config = dict(
    num_hidden_layers=9,
    hidden_size=320,
    num_attention_heads=5,
    num_key_value_heads=5,
    head_dim=64,
    intermediate_size=768,
    vocab_size=6683,
    hidden_act='geglu',
    norm='rmsnorm',
    norm_place='peri',
    norm_eps=1e-06,
    positions='rope',
    rope_theta=10000.0,
    rope_fraction=1.0,
    qk_norm=False,
    attn_scale=0.125,
    bias='none',
    tie_word_embeddings=False,
    parallel_block=False,
    extras=['capped logits'],
    init='uniform',
    init_std_qkv=0.0267,
    init_std_o=0.00629,
    init_std_up=0.0267,
    init_std_down=0.00406,
    optimizer='adamw',
    learning_rate=0.0013,
    beta1=0.95,
    beta2=0.95,
    weight_decay=0.25,
    lr_head=0.0059,
    warmup_steps=580,
    schedule='wsd',
    decay_fraction=0.557,
    decay_shape='linear',
    final_lr_fraction=0.1,
    batch_tokens=[65536, 131072, 262144],
    max_seq_len=256,
    doc_mask=True,
    train_tokens=582800000,
    max_steps=4416,
    dataset='wikipedia_en',
)
MLP neurons of a small language model. Each row is named by its layer, matrix (gate and up: input weights) and neuron, and shows model dimensions 16-143. Each number is 500 + 40 x the weight over its row's rms, rounded and kept within 0 to 999. Numbers have three digits each. A neuron's up and down rows have the sign that makes its largest values positive.
After each neuron's rows, "fires on" lists the tokens most often at its 100 highest values on Wikipedia text that the model never trained on.

L5.gate499:537511496534503491530501567576465442503503559517528536581526474547511603457529521529528553548481516517499488534442495473561551437521465599489565466462515423428474530475477448452504522436465489516593565499465509570425510483460525483543565488459549443469531512428510533492405476558539491485520516533465395532557488507474523461506479519461474509485491462459472506514478491483517470499477
L5.up499:468497486453467476507519490468525528435489549472449564456473535508503504483451549459471489406493514513495450484472435535473527549515549502524518471494493431502494529430562509463456493448554544518481472464499499483489573477501490500519515451515556547546503487460437555506455463509579545441495511493451545563512502422502456502410416496522497559517530437496537519514515460522557543500521
fires on: ";", " and"

L5.gate191:496519502514577499499468539548488519500519492522498475456446477580451546453505497454510530497544550579481489496438536482478485520534531460462463547488504510427500524455446486426465448485563510479530516597455547455493519524476471526533516429489475467503488509466451531497513542471521456522488550497448532530473512396441513533520521423475517479536460484446547469465452506496500556485485
L5.up191:533534468466511464566546491565527523448463519526514495403486482466452456462457620414515416476518518532535497545513511464485555579492450491557485545460508556508486592490507564490473555440504484543433449511485456520477526493452517473415552567456516507507496490507368523529505463514505550483484608574477485566481506441472441509468496445497426490495513504502462497508506433485502523485525
fires on: " and", " or"

L4.gate104:568545486430496545450507453543515480482538498434496534488492505514517570472516537483478513531522556451414484455529512485508555529537409488554551528443488470478473514480543512465504468516475439533489574476466529429546513539485561476511576541522527468461578503494518472512537448509486568444446533472529514464509517497532441512511461521439524411502522511486495533536510461529505460488461
L4.up104:500557460465490475474512519506550555419477505443533558574540547497494459437536506544455482487524491478447488483485595428541532506472475504456490511473523468464539538514510504542527495482409437454558513476440457456480511496484556512537577520479540472590493496539448490468504519497497499511484618512457468474451476477513544475463495446516579520497399529439504541545527485549504562500509
fires on: " in", ",", ";", " |", "ase"

L4.gate767:450503491467522450513421499592536442475501509500552460484440511554498460504554463531466573499587517507484474556453546555404530450461501465547510520480481509486456491514477544476478516474481488522520479534493469517559552580502477486503512527553594503518495504472455512481473461497503482570539478507432497462476470428428490485525487505452515455400511543469470505493455463460542455495447
L4.up767:507516493440515514413555549517477433430477492516530501541459537513517490481563419490451496481533526474456490490478450506468460551622492510570441500427509515539507513556460464515541565492498447491466485492588501523583485496506488434524479427512506549502440495436495426458436461533502527587485387500522509558490454457527563598537556515496540489509512445553433474479581520478509412444526
fires on: "1", " ", "|", "-"

L5.gate211:527567475477463494532450475566564487416491511483535481549540463466522492512479524603433477543568536554530531518441508506473435539491513525546448596558492498420460487447448446506503511464508509523490491536480528451477502450489493498447481437548550497558485507477520510502489522444493512520553476444545501494560555532533494484441549485443477422441575505467385493573503539493427507517536
L5.up211:459533546507522441500518486492556467481549493471543462503410479536509497423508495488515453493519497488461510534449507507427512463547575503467464550461518545501475494545479522507467470503508491484594523537503492435505584534555533493451514476563465447452545531466540508434512502471559536495505436405531492577554505555541439506484501493450518384499485468500538564563496519561495514593496
fires on: "1", ")\n", "2", "3", ":\n", "}"

L5.gate684:504537525495496475493525518503474528453549465526479476628445512502492466513471512529533552423522490536431471456504481511472476529548440496496437548529562515532499490523574460474444495492468509546501518421495514522501444539483511529543615456474482448474502479466508507477556515494510471514485450506520451458510527434496482487482431483438499518485547507538595543510434431456553507558459
L5.up684:490517444495505466516557543529561478444543490495477413610409433490458503489471515504504525510528453520445495565503542575491525497489515447491485522585502535515529437463479501483469550502499513505593544449457534509510448500461463496475543485487448461453525494553456500523471525474555443505526450504501429455471571426514505492440487508482497514464575490517515563520450449481528528510534
fires on: ";", ".\n", " |", "\n", ");", "'\n"

L5.gate548:519601522497465430465523550520500538519524458424514517556484541494585463511480456558518502521529536536493462560437469512442575450424426516496441495504458501528464414500486447498491546500538508461488536515556468428508479480436483584495485472526544471456485511595556550402500492526540483563474538504477449461561435466557498462509521513498462484519524467501540558488433549510539489569429
L5.up548:475524540480487450483512553471467580526438508542436499541478506490455459518516468502485579465502518516492493594500506508511469525483564514512541511509522476499481458501452495491470475552570512552495481590446555529569445487481509512531544444534479542444533451480518520596517569551531377580461443553450503543508486524499490510551473512538493501423506445562516375464502556443482522422433
fires on: "-", " ", "land", " in", "l", " o"

L4.gate419:397563575498556490440477574512530560414471491520482482433493532539369464519482483487421507523546531487486486487443459517479528537517472513533497550654541498576547490520566454471463451499534508515501514514545491437505483499461490543477511456491487487522504559484454493474564552526497484469474506518463534551469562552515519553490521556416501492516414464526505513485532578527470525505433
L4.up419:466474533512513537468429506433509453466442561577482453506561470481446521533515451500480525516477503513491513535486437524458555489484533496576525450476570526526575515606495515466432531492490522469554414535554536540514486485529433520488448501518448515533436579484467565455453504499453443494514467503523522495466475479491510488465588492500471421481464444532503511443418499483454483457516
fires on: " P", " ", " C", " D", " M", " N"

L5.gate531:411546420448555536542442451512526546453521517519532495516498496501496520500508486571506488533510463534501430513446507511533508490537519457492460566494531462451549452461535461487501471559507416490541538442412483434492572496428530461481498475470458431525478534433463458481404467493448482491471575394498511472471494481553459469541471460541475555529525510517510517485477517445477550427430
L5.up531:459510479548545434541492447510492526464562561552538572468497552443626448442465464561522464531502452520527522477472451493501464359507502491472461583632456492560535523539447531499486535463436449437489516445494520576430479489472481479558506423502526472398462482547471448512543515493518461502522480482536479464536518498455486495505453488544578510573539479547493437457587541518555595460511
fires on: "at", "al", "am", " B", "-", "as"

L4.gate170:507579560469465454535531464504554491541602497531491507527504500490514543535498443491437469541555514525543464493468568512536476489546485457553527438520475493514499561424475458460456501476512477593525519526442507525403466566472442544566479478463517475487452544513523461490464572533540434473583537395457497495472518426471543527476483527507530402446465473462479603534477512567514503415397
L4.up170:430505496496495506443483519496485538485522542523554486557401531497468540506463478542441468544481457445502578548438480556482514513505478476469543452467527529469513466546520541545486446486475517558543556534510461463450457504568548432563395461504426545487566521416601531478555526502436503507513484431480554481526544480496527454524514544501545539495490547421525518510505528513493538526495
fires on: ",", " and", " a", " or", " an", "os"

L5.gate725:565525469548474465550543553539514500505511552499488509531579474444470570486519464460456509485569479477497408495475565489555540473419536531481529504531417417539526452455526508466463489500373417504457525495462549491471480524472523451506539444536528446499505551488492468505542564546532567498449550468428462540528522568529525501508457520522494470478547474592503488512524457571507537544472
L5.up725:519517473442515525482463509533524552478559536549553558499451466464464428458476536480509491476500457470548529495475478547538528527528472488478539464554499497528462460493536450523515473469520549474477463476496423473508525448514461518507524451462414520544476549527485461458488505567504524526531475489499548549543511486587487469487468562513538473534497390545634553503499547490527493539525
fires on: ",", " =\n\n", " as", "ath", "uch"

L5.gate355:521533562424491521494494528489507540486473478517464472503454510516475507502522495499457503545578504524431536496465521436494489458505552482544512472646461457463414463425478529464555553557507516509451525509523495472437424539545426551488530520539472535445482468490492505444492605487520441492498473481562464483555495451506527479494443523553541365481531470490496477413509536535433479542500
L5.up355:535470545489522492475463529506526489537457482511539498497515502496454526621523515501463492476530513487543575536491463490487465510443475401480454517431567473487453487473455491509608512431522487484534472538471444492512531576593489474542496468519532547464622520438557476530538509552481518448487473468528561495492465495553454506499577508468496452454520462464468472583587498532407495498480
fires on: "0", "one", "2", "9", "17", "3"

L5.gate310:425570526553479488389481515516511501455558481512525495490397466497495502473455543493512433545598522495497509461478471437517512505486441453513493527554487477561511596467477489447517435513454528465502506466467580480442454538501520450498537441503505485498547539488475558467530486518522492448525448467474536507559534513511474476533543554459521516483588476562537547512465481476476483553456
L5.up310:535508517523426484389571479466544545509487440526444544523432500505499542493480485441485555473516489554550479520523469508503516433451480553488506500577484500519441465504477475551539462541427537541504544482495475474541512563460529447498470517534524426498522485470516585462563440501573470525438446526421562527506521487453485506474449491552517498564570522509561532558447463513556468505569
fires on: ";", " |", " /"

L4.gate461:491568437535508423555457537530548471535507509489523536464447483561451538535473496450560513558555528493477481516414518472523537440493474549425519482512487481433578434545404455407478469486468525527509474578523530527476503509470511461473520463392544516409509570544522520490486467521488509519437482467487512500470526521492511418455461552471488443507522500435497564557540458494518532521499
L4.up461:427478494555558473501542454513438562489495541496500520520485511505482593537491439535504494529454517455555466516518516465531462531492548505533476538512518534525523493446496523471526417471479501503521477475486422453442561490526532438477476448493504479455518525443572499507546483552481483415512463493469559500586562547495499434475489536470515534511449596452500488469491396468460539512571
fires on: " and", " or", "ly", ","

L5.gate762:533562469447524574509509567625461477468558507506587435581457533547448535513514487500549507565533509498434437485500546490458553502463524476500466506418504521475491540484569441440502504475499501511534578504480534483486459536476534499638511424457513495468519570483493458464456454495464521438573488487461424555467520456397509423425553571503515498477528464524514467477449509461469534459463
L5.up762:551538522526474523530443514540506513542441486462478458483489537396448502548461564559451550522506534503574498482417490511488561566472622539471527516530465493418464547433474493536519530535510468621460508522417443431464519526524487509560485552501503514515507494548486494473503470515509416523479481517508487544476469503495602417524486509477533450466532558485513541507489494447437577449482
fires on: " and", " |", ",", " &"

L4.gate286:463495456538527513550513512494484462495476494494553515459430488517505485507550495445495492497538525538430512504557464460517494531476441513510507533514484473511540491570541449448531521483475459462546493445499485526613443542508530529523498465496480528495442549482537466462521449528491514545550505467535482476493454489471510536447505560494492580543578559555545522513424529505580497560427
L4.up286:532487505427567470535547565519562484517601502497518518527428477497473473466442535496458504503572504485448502453529579594470448461548456464499523439473500498471487449509533471466495494486459492496584508515508563536552528480458519464544556528522476484499438518537510499549431472518530463516485552547539526463507565484553473527550502429499473495454523472525569499464458511463524462508541
fires on: ",", "-", ";", " and", " |"

L5.gate261:433435529544518512513446501528512453569516457441513577509525490398495472529513512478479539549481534443528498502471520539495457519478393510500512498500477543548541516503563438528523524448476483524525513481476497423525463603414535506519478525492546494532497537515547526474471487536486507530459527491495502452580505509497486531458491486505468395464499524521478508495455561518481523456468
L5.up261:517498466487495482509453492481484568546442497452504521503503433495482567483464532370478574470496478580501523447460493544457448504549474551534445439478400501493457491493470512557502465455544465447468541476477525456612477532503547476541493534475531523478538505470480453571516495547530543538507487537491544522519510521519466476518474500486547491497579513486475494582522596522491504483558
fires on: "4", "1", "9", "7", "3", "2"

L5.gate303:445531555488546488493510473478479506449509498514507529483508426532467472536550514495526476523524473465552547591499522561476545521507537517496503494548466463530562491532489478457428445540445460500450563524519443474546487545450510497503543514466525468524595506506507462523529514508514564458492524583462520533553533483534504519453511510462521499533525517505490572497463454526529449574423
L5.up303:449627508495606508463565467503487505443495513523481535501485497529533471498483534541482537493500503452519471469557496435516456569538531456364475433523469533493506469488488466463585491453550443420499564430568486480471471480507500545479503465431553423534498476569391473434461529526459523474505540574466526532528494472573516514495483518444539557568497435517469466557533498567582545560482
fires on: ",", "'s", " in", " (", " G", " s"

L4.gate123:545497510472490486479487416512532492511524549423513468536487474550458458520530469466504502537606502487485440502509521564514471582490592499470412484545461518462471450474520447467530527608489501471492502445490507505481503505496406503513443545506519494489463549468491481518561593516489504518385485529512563542455522520492422472481424510485487562463499551474530487532516532467519526523464
L4.up123:496490525442409507478501559534497496536480522499399481520507529554512525508534560487547550523440549413414529535472426535513495461470473484462495522403536473494521513427479532485480502506456481502512532525552559518554466510417513556519520477517565470477513524540511494485497494513467497437474510527433437451516561493458504481504456515566502474475480511535495461524473505549524558578525
fires on: " —", " in", "one"

L5.gate342:547508518597516546487527531471513490475479564425606534510493593465512509495539475465520562550494536562488485524490466569533537544486476549536421517474463473503468459510458471472526527478556505489436546466554451484501477519478495489477456563506459509487571563481476458404502514477558453511511585541533484595465496531513463452516479489430452478565535529512541536475537543510543479476442
L5.up342:542500517437425577464463459500457567463563506554473499553477540461521478554449542485445490481534559437536500482415509529519464514444549453468436513540494571527528493523467461546552535500527555478465460498539538451504444497456530543468542509467519500506452505467524526513470559458548420527489464526424423435447564499469517482452545549545574498555518374495523594451519560479514477583497
fires on: " ", "T", "land", "re", "ar", "24"

L5.gate483:474498461501470444558483446593496483469462482500541461533470490537547418591463508571434492563465506593543513417512526538496547485424539532539497563534492500517493537470506547451498506501548457578464543476451489532510514517518466529557531479479524485466430521558513375521480515503438498478535549455468478556531505500473583555513485483520505495515491509490510508438472462436549472460502
L5.up483:503541506449515503428493516477496546477466476528412445528438469519464500504534504504513544454456518459477510582463519486530540500591521485496496513454467461505447498480470511440479546583522497529498481473520568439537538536439488527469547527508536347487426462543460516520465507462563527514485484393559540511533486523500442545511543481457493471458539536431526515563505507519547519457501
fires on: "\n", " |", "|", "\n\n", "-", ";\n\n"

L5.gate437:394513517478537474532448531541479490528503430463496498521466514520515496469546483524490480512512517570475460545543540510507440525402489524456521554505510478553520555479579494534460411444512552499500539476467581523451529518452442495566590488514531525545541564436534522449465538531488522479524519476491404481548530506441521508467443475428427504425509440525396524475467558521496570547487
L5.up437:519554456504530467564498496534540522519544428474534463468560527584392525480519593461546452555489470548492504516489506478508553507549455538480405544544501502531459445501489518510529493498412534484489567474600515534479547492484441572499513521471455499512541497547506582465482536497511436479497509544535537554499497487537484473445511486477497438519478583475540394468535484450556542550494
fires on: ",", " and", " &", "|"

L5.gate381:411601534480511453403506469473469539442498432486518510500506513484441480502478490568479501545531540520534513469518449548574534556457460484479545521490464559479523481470539462534465404472528475475464458537481484471508528520430535550513525465506424512537531525489507425474574512485502505404465555517557512550576519511601494534507452488462485529507443484527485521466517565544404529517493
L5.up381:425473457448497518426475499506526528472472526548565507472453507516463422474512454493503430465463469556496494491481572523470586560487527523424466488570431515542476422485482437486532520432559479552518523481528505513442572489536458537532549476509450548540554463491522431496516522441469545547473463521513481544528525484536496524533531459468471522434438493506501468529522605499581521523482
fires on: "'s", " claimed"

L4.gate707:444457523500457492480537502560559538465507517440581477495555460541526538480541463489529486572510521468467509486505511544445484562429525465536464452516541441515463501439494454539471563520453447589493477434571466503491524523497435475527482527543536516482462563435455503548536565576440458456540505579575544437457532445463526478513462483496481479512577534483533441507456545487553537525528
L4.up707:528481420479550494487495593503534458469427499478529464476429410516548418495459462471498515457517482517492551546520540512467448542490530491482473471456497456476509540512442549500496591426518501431497547457533479559530604535496543586586507569468521522468474507485481503499455598483478461545501467529506472541513501572564507481551533477567492455502546522459461444486502499532551504515513
fires on: "0", "1", " ", "00", "7", "9"

L4.gate245:423474484530455529484480465472486462466567462421548493595431492495465489490491458512506496589526521511515508537514532436462508449485560521538532507442485474464512409463490547517471497505483556475566469509487541429430521539382510577573493490488522423525494531488453512533423531518498507519465516462465532500485526498530573500473490481465505524452454474494449563455524550549521511518494
L4.up245:441444506505499531484475455549450531586484428435521526563500455493476538437457515536468581480468458451535547432455484506470549497524509539521491421464485518509415518537503530469436460501506541451436448563506533476466440529447525501482472494474528523512504529529470490443463466482480499515490421481544576521575513496583535444488481423511511535406491472439456485481540522510516522525443
fires on: ".", " cm", "5", "3", "2"

L5.gate597:492490493462476541507483450510529456534499426500531498510472487479488454512609492574482427535507582435483573436424553520526485520483502476480522474501522485510567525477475463571463507492479476470496513462484406429524506553502532462533487417483505529581515479490526485554518536517523499446406435482534490437536536450544544470466508469487464528471492524395488562530418500569507520528474
L5.up597:506536439500483469518530464465479485461515488518475491520470443556474505507548543469476460558464481523463513538490545451558414489481475537540513522516555521480451509443467471468502508532501606512515552437463457494503522486543500493494436478534534562416450503522502537554488565584599522477492471508530529486413432502604466518490439505499512450425519491457589451536527568480505515533500
fires on: "en", "1", "in", "7", "ing", "8"

L4.gate26:455573486481513492478488475573519481466511450483545496593451455573550543488574498502522506550546537487535546478520519484449493500427526510452511527519474409581470436500529504430503468528450574470518488477482492497523551497463478551554472423514510401623548513490462507554486515460572443457508490488498483540528440451485463484530499467435540478479503472523537472443570504469459466560448
L4.up26:488595531442541550495433453483475462453488463506506495554448460556558483471445506493484493531510470455499496523494554452497519538442444501460483534540492476486520472544556471481507501520508526560533469439520568578485504475467487458475495434462505559443457507558484468530550598533559505500480447473474442465464494548491450510558520513488521513462508462590463518543559515461546459544510
fires on: "-", " m", " o"

L5.gate467:564512501528523520464417546488456468428511395466546492537511502491469479557478534519483500505513547435560439420452519499487520568421480478515546560550524558505574423479503508518461453501470419610527532469475486522514483472430506526519546489523451547557479542502505505509500534494519516445488527440465466532493477441459553533502536491520524469502503534552462464492562567449532519535482
L5.up467:480512494579498495532462489459510425570443462561478515514487529598534537515528536492525530496511499490595436518478440515495494509512540569478481575523435543513548521489529593523468484445482542546473501490532533541507482465510443452489504442530530551477503531515561566445549595481530463537528454536455440491507526468463551531498565535445519449501538515490505541430533536515415482475488
fires on: "-", " ", " De"

L5.gate660:546534474470448497440528431476504468500470531415403555537490459452547437468472501505538515439514515493501481575506503557501467428534501501551498500522497490484540495507443485524547518475575508470499495471457540447522503544448546506470496481478519493520578566556480508495531473502442563552449522557476443543481498503519464462522492523513447508476520506573543469499507594460496460458510
L5.up660:421472481504471523483482482470452471529448474497443462496440489502508479478530495472507556480596481572486512558543539486490458434542552499464516489516467418410513497450616495589538521453465516419463433525585546561557501485539501551524562509440445595555508527500536558487500515490496476539510470435485464476497432458487540479549568481470526490482480495452483490550521483435497463453465
fires on: " ", " k", " g", " z", " f", " children"

L5.gate268:494492511493555522484535470481566514545492491490506544476512483538423527524516460529452512488554523485466469528480528499477477464517492441549510444541500501499497469457523497426564414496489496522493504486524483478426500567491479532449436475520460507510459505499540486482522482458533475435521448508553504403615513503558533504487440486459427493461457499470557500481561490524497531497489
L5.up268:475516442514518494527489515539530491429535518517440478557465453509489537488510511475494513506499593528489573459576446493468462500429492575514488493544545496557547484479508535502516521537500471518523507532455532442532484482508416474533549501455610440517478493523490485540475560603535530493557433464462530513524491501390527508481560537447459506483511510576492512560451517533467498423444
fires on: " of", "-in", "–"

L4.gate396:510500504518595467504547473529538449462554459431568503490541466509462498527496455513516505536530574439456488500538582511476485529471499548587474525488517440522483518495512513506562574458489484489524532434414561500490481518450494535509550568436525419492508490453429440539459436487531465489454478507538523528557460485459495522456457474436533532531516586498436538505486480522549497504482
L4.up396:439557523455563503515508561515533424502561526446505459485463471522510520474541432563388497485470513491467524575458568433510494459390465507545447559542556447458465473538566541498498468468535549568534503507428532469479463493484541521503396501514507404496465461527504500514444549545504515460482481445496428478512527516497575534450544523504553476473502524514393510495449487507474530463556
fires on: "-", "p", "c", "f", "t", "/"

L4.gate622:508525524442528529469522507523548494488437478475508441533529444461550460499540482472539548502504565502465504496532534508458539505537563466518486486511543491472501469418643406491486472514498492502508603506517472465465472533545470472515490554494444447511553533526470477474496508518415457476418507473488532552485413510500472567549448511460521513510495481529544444465447484495485503472563
L4.up622:475480526482505485530458472538520526513471497539477483453489498594544565505547465555509502507533521519527546467454502509473482443501535480445431458533546454509521453477613514407534496477474465524478569488480551563492553526443450431459507447502454466457527449526519496584532529538478520518448491506528544550423492436532472468401543432487497525544460474417565499506460474529499492555520
fires on: " m", " c", " M", " Sh", " sh", "Sh"

L4.gate0:488565503513554489510481482540522569463507541438539533462495483488462530545502440470474499477563533521485495529502470488452490532488510513595544533550499549553451501426483541423467474461495382490480449425451554457485494541557522550538466595546488480501543536486492528493485515439530511531449450450571486495511441502503431530508505488485467423556499461553507454517532524494519482521479
L4.up0:557503497489507465553484534524522510502517517445464539493489466449534488472459501508447524558504504574474433488492511490478476439515423468471466486506458513507589441473511497464521497492409514533450560480557526526513492504500469469465515513570488552400437513518453432421524504459576541491534456566516507534565499560544537462522468452473504509481553499461524473540518513565607568498499
fires on: "am", "al", " P", "han", "at", "ath"

L4.gate547:526456527537532485491468456499484481502499470447529490416537494534455483449469474473439560547550502491409508486444547531442496530502442485505393538540553499520477497521570433579491486517540486557519487468511549448526523525510515495537547500531454538535500504503513590541492506435551494462457504477511517511573482491498475531537468546516531474462412506435499433507521548474465517516410
L4.up547:533543465544505540510542477491375489484538529465506518471483523456478475469484554486542482474541482542505502466506501552475511556471441535515532468483467467442478562549518551581499468429521546449493470537434477508517495499488598493535559502477453493517527553546488484531490495539515568565495597500454479502529464494462553511516461518455538474490473634466551542499511520448441491542544
fires on: "s", "S", "9", "ter", "ters", "7"

L4.gate44:510589495456497473471485461514552553489470521544566479556505534446528503557472441492523496499537511489487525559448489506454515533532614501537426487506482475458529480474492502553506460473490485448507436534524492528535505598437465444569486513540527520490477541506523554487484543547484488455457553502562476572473495566508480502580527465495487467492522470506472495556424513542494497494456
L4.up44:470508459515497428434487568477503462504557459548513498513561536485528477440554546499507489484530506503493546581522412419508470488487513490451571463506473505540542508512511495495433475446534530457480465485454505524497512520570486429521512482520447517484513490491520530473523534614428533542510477489439481509505540534529416535558510477489437426536518514473441537572500478521508534501537
fires on: " m", "'", "a", "e", "h"

L4.gate81:500554505498378430524515469573465543485527485488456487573525491476464446516593467561529501568458523525438476517458560426487559496511508524550511531566401500505476528428490432471502472455464506545501553467515510514447483491470469483539564505505450492557421566525440531473539505539483466519539463443488520554513510465489486502499515428493497477499520499470510513407491539483566528544480
L4.up81:491510494446528513526467579497491481479482511489482488492470477541449441486436507519502506514506523588519383541483405415504525519570449506601550526514502500480500471472430491535476482527546456535526534524455500517499454518490483471508503555528529535458486472536506570410488509527555537413420418584483550547466495519555496472524522543486502462502559562441597444523492532471464552544496
fires on: ".", "-", "i", " V", "ath", " |"

L4.gate572:513497437504555473493464452491621423478516498516557475541530527515518476480490414466590423483575519450537442545422529446414494448482520549475418489444540485493540461573539416434494492565570423539538463510519481517520518537516532471517544484499403538509475529559519512481433454528499544520503490467491505568480457394471516563574540565497519466502500468496464517474419443485433405468520
L4.up572:474487483523466442490548525527471422521506506479473471483532515544469502548482491447547488463501531484565467477486503545467475533504490589480499497508572470485595489519433565519483484503549528541486508480492470563478498501552396506496483490535513491473533456495531589513628487556499533513506504469415567526469534502465436540487576521507455500490536537518459554488521531518468501486517
fires on: " ", " Sh", ")", "a", "se", " Z"

L4.gate414:482534579497556476497495485508582504456494520460557506467445529529547508532508492465492441511526530471480534590414534515458392563438492399478469524480488493451457480513564512528436487492470512539482563481444492507481536580442478493488501507489495501501571513492509438467490523451525458488534578442436533480439488472498531509549517478514466394445542510526464566538495570499501459541459
L4.up414:480456463520498468474494493426471475454531545452556484503485429545461429567511514483500572544552488438479465549464489491566483464435584527479457468525564502451390502471437509512550510427519540482484428533526585522541515516499499519499468477519480560515519479504507531430547469530497513527526427477491455555451511473509583470438525441500561495522513513493439539456518554513535471514443
fires on: "L", "C", "l", "c", "F", "f"

L5.gate113:555413539574522456510494453536531459527486460489475473425521542486487467529459491495505452504535508507503489492461435460539548499503485470542511448485480497503525522480508423443466506528495521463536445500462519511438471539485525522544496502445409480507461526520553505458536498483451533521452501514578511484543573493496534485454470519541548438475502511471529439430522492435535438460428
L5.up113:474521521504471523391418544443481602550520485467494513559514463515499484552479460463441517518477514424496553482450510445482509458487426508428508545465450485513409536480495490516471438489447495498495524565436518480491454524544537543532510483469502528457513505490554552477463451496459519437497458473440516525512510585491509436545475513419499449461510490552482548496467514550422482519488
fires on: "."

L5.gate383:539474537455461433453516435494579523517475498478498457491577499553472518530525485545457542526559552430473537462443535491513443512465485535479480514636465439493472459477472490444546531496424490526540463519451527422531469478461499523503479460538530477462483500432471436511501474498438521521436459516542501502581466462496535543465543408441527523427555537476449483481517555500529504520408
L5.up383:525503567454417473466519528492493545512515555492474454511441519548467538485511497546542482431522489506452515512512466554493510436567529455480522453501471462440524428485480525487447420466504477484426476486605551478500460495499507479513423482485546495619487543550615506434557559548519468475537432437441576476514510480489516466518473520547472442479476418460486467489516587490491521503523
fires on: " years", " %", " Score", " number", "one", " months"

L5.gate136:459525472543420552494452500515491479444533480465520466537553504544483446499525514508541526505527533466478443491519518459517460437485414502467508531516495478437503402460578393497476502485403462475479442494442574483433492518515578435525560451529509558572467530494498502542542534490545540502531510482431515465482477447453478469514522529561528489520519540567546530524443480457541428575463
L5.up136:497538488423508563517546475477470428455544536478453489438522523457423449511511571451583496564460480414432489444493511474522497496476498536428479495531510522486473520502561435527453553517447478457448443454462506557497498481528531455458509468504459527537541512502468496506456532529548499499455511502468457580502441563547503524563516435548482521495539485614539542521467496543524506541523
fires on: " as", " be", "ent"

L5.gate609:472507502452510430427493515548461470477532432549517460489483520482473473517448477506510526541616500540448458519447406493455549482501544523496551468511453517441545481487482516401459523503521433507489514542568532471512473595450476453501493528441490491488500511470515500464483583550585511562470484493458419555471595522479494539447494498496534440456521521465489509471425536466521479523501
L5.up609:503546493516467491438485552463489553478562525560475457556521542530474436560508529553490473552498507484519504433503527549465481502486522495510470440513456465534486429463521429456488469528565444492500490460519485497432480470472474590475528454509466517489457470503513502460417559532440535472470507534453493519586481494519520530481519569495483466465475536503535465582491572553500591429466
fires on: " |", " P", ".", ";", " "

L4.gate470:588462580469501426483463482473502542478430528488456445567503478545389484523501478493502539568527526534473539466426473496462483461510434458508418473538508491505489444475537530430519513563444517555512449527501512478475518567503543569580485475557519557458571487528483524478491505512480447419520452473553513461503480477478503458475474503503463379457485497475465484495572461524521534511545
L4.up470:585504497539535502453457442483461468524477480564551480529513501508524448538456504406508499424477525538406554467478428530494427552463470513520537538542473472448477546546495496496467484539402478511516537545508466545490458482503473507510601506485405453495463502555456446492515536494527456501494507466482549502492523500471460507472464508452532499549522492477507455580552471487568517523502
fires on: " |", " of", " following", "9", " Pts", " these"

L4.gate633:461535571534527543480426475495541432533529485517534492505472487483431539509417431464558520514465576539485576460495493536478569523509498565513535528446514522453532549400489457507529523461558462515492518527434553459455478538484462503561535507508531509553607499428438541441495493437500509509468484523521472469483507379480425535450413551477454473525502509476524537530547561500475552507509
L4.up633:488546506470544447525477566565539441512441456576512568479505463567508527553526449563482494505476480511448493501457496526429548514452581513493496486519478488507516513474495535574489441523510556537475592471466560482541578510572487479502493510474547432498543522518540454521450534532443521529511444446533407586520496559512450536537511366459486465500592463482510449511506494502444490420503
fires on: " –", " to", " a", " -"

L5.gate678:563504569478537401445476514510499502473504517451551583546514526569384514546476436536448515539481527476494514473448533513529514442553455511512533537573546483459519420431492507516539499514432485463531517507570480522436422522448543445478458423508456504496494533526531454541465550520451476419528429540562552472503566584449485492459470511519519440446518531519545511541597497530446499489469
L5.up678:564469451538469484477468518470448529546505472477537554511544509587491430497530517494407539535520533557477494568575523515486452544492438485433496507496482553492620537501461472500566484529520485471512513487545475549521523522521443504512493524494522508524436521591525474543466542506414457567552520511449521543545498516514506502531457523463471499477563564514518469538506526506552487440534
fires on: " of", " the"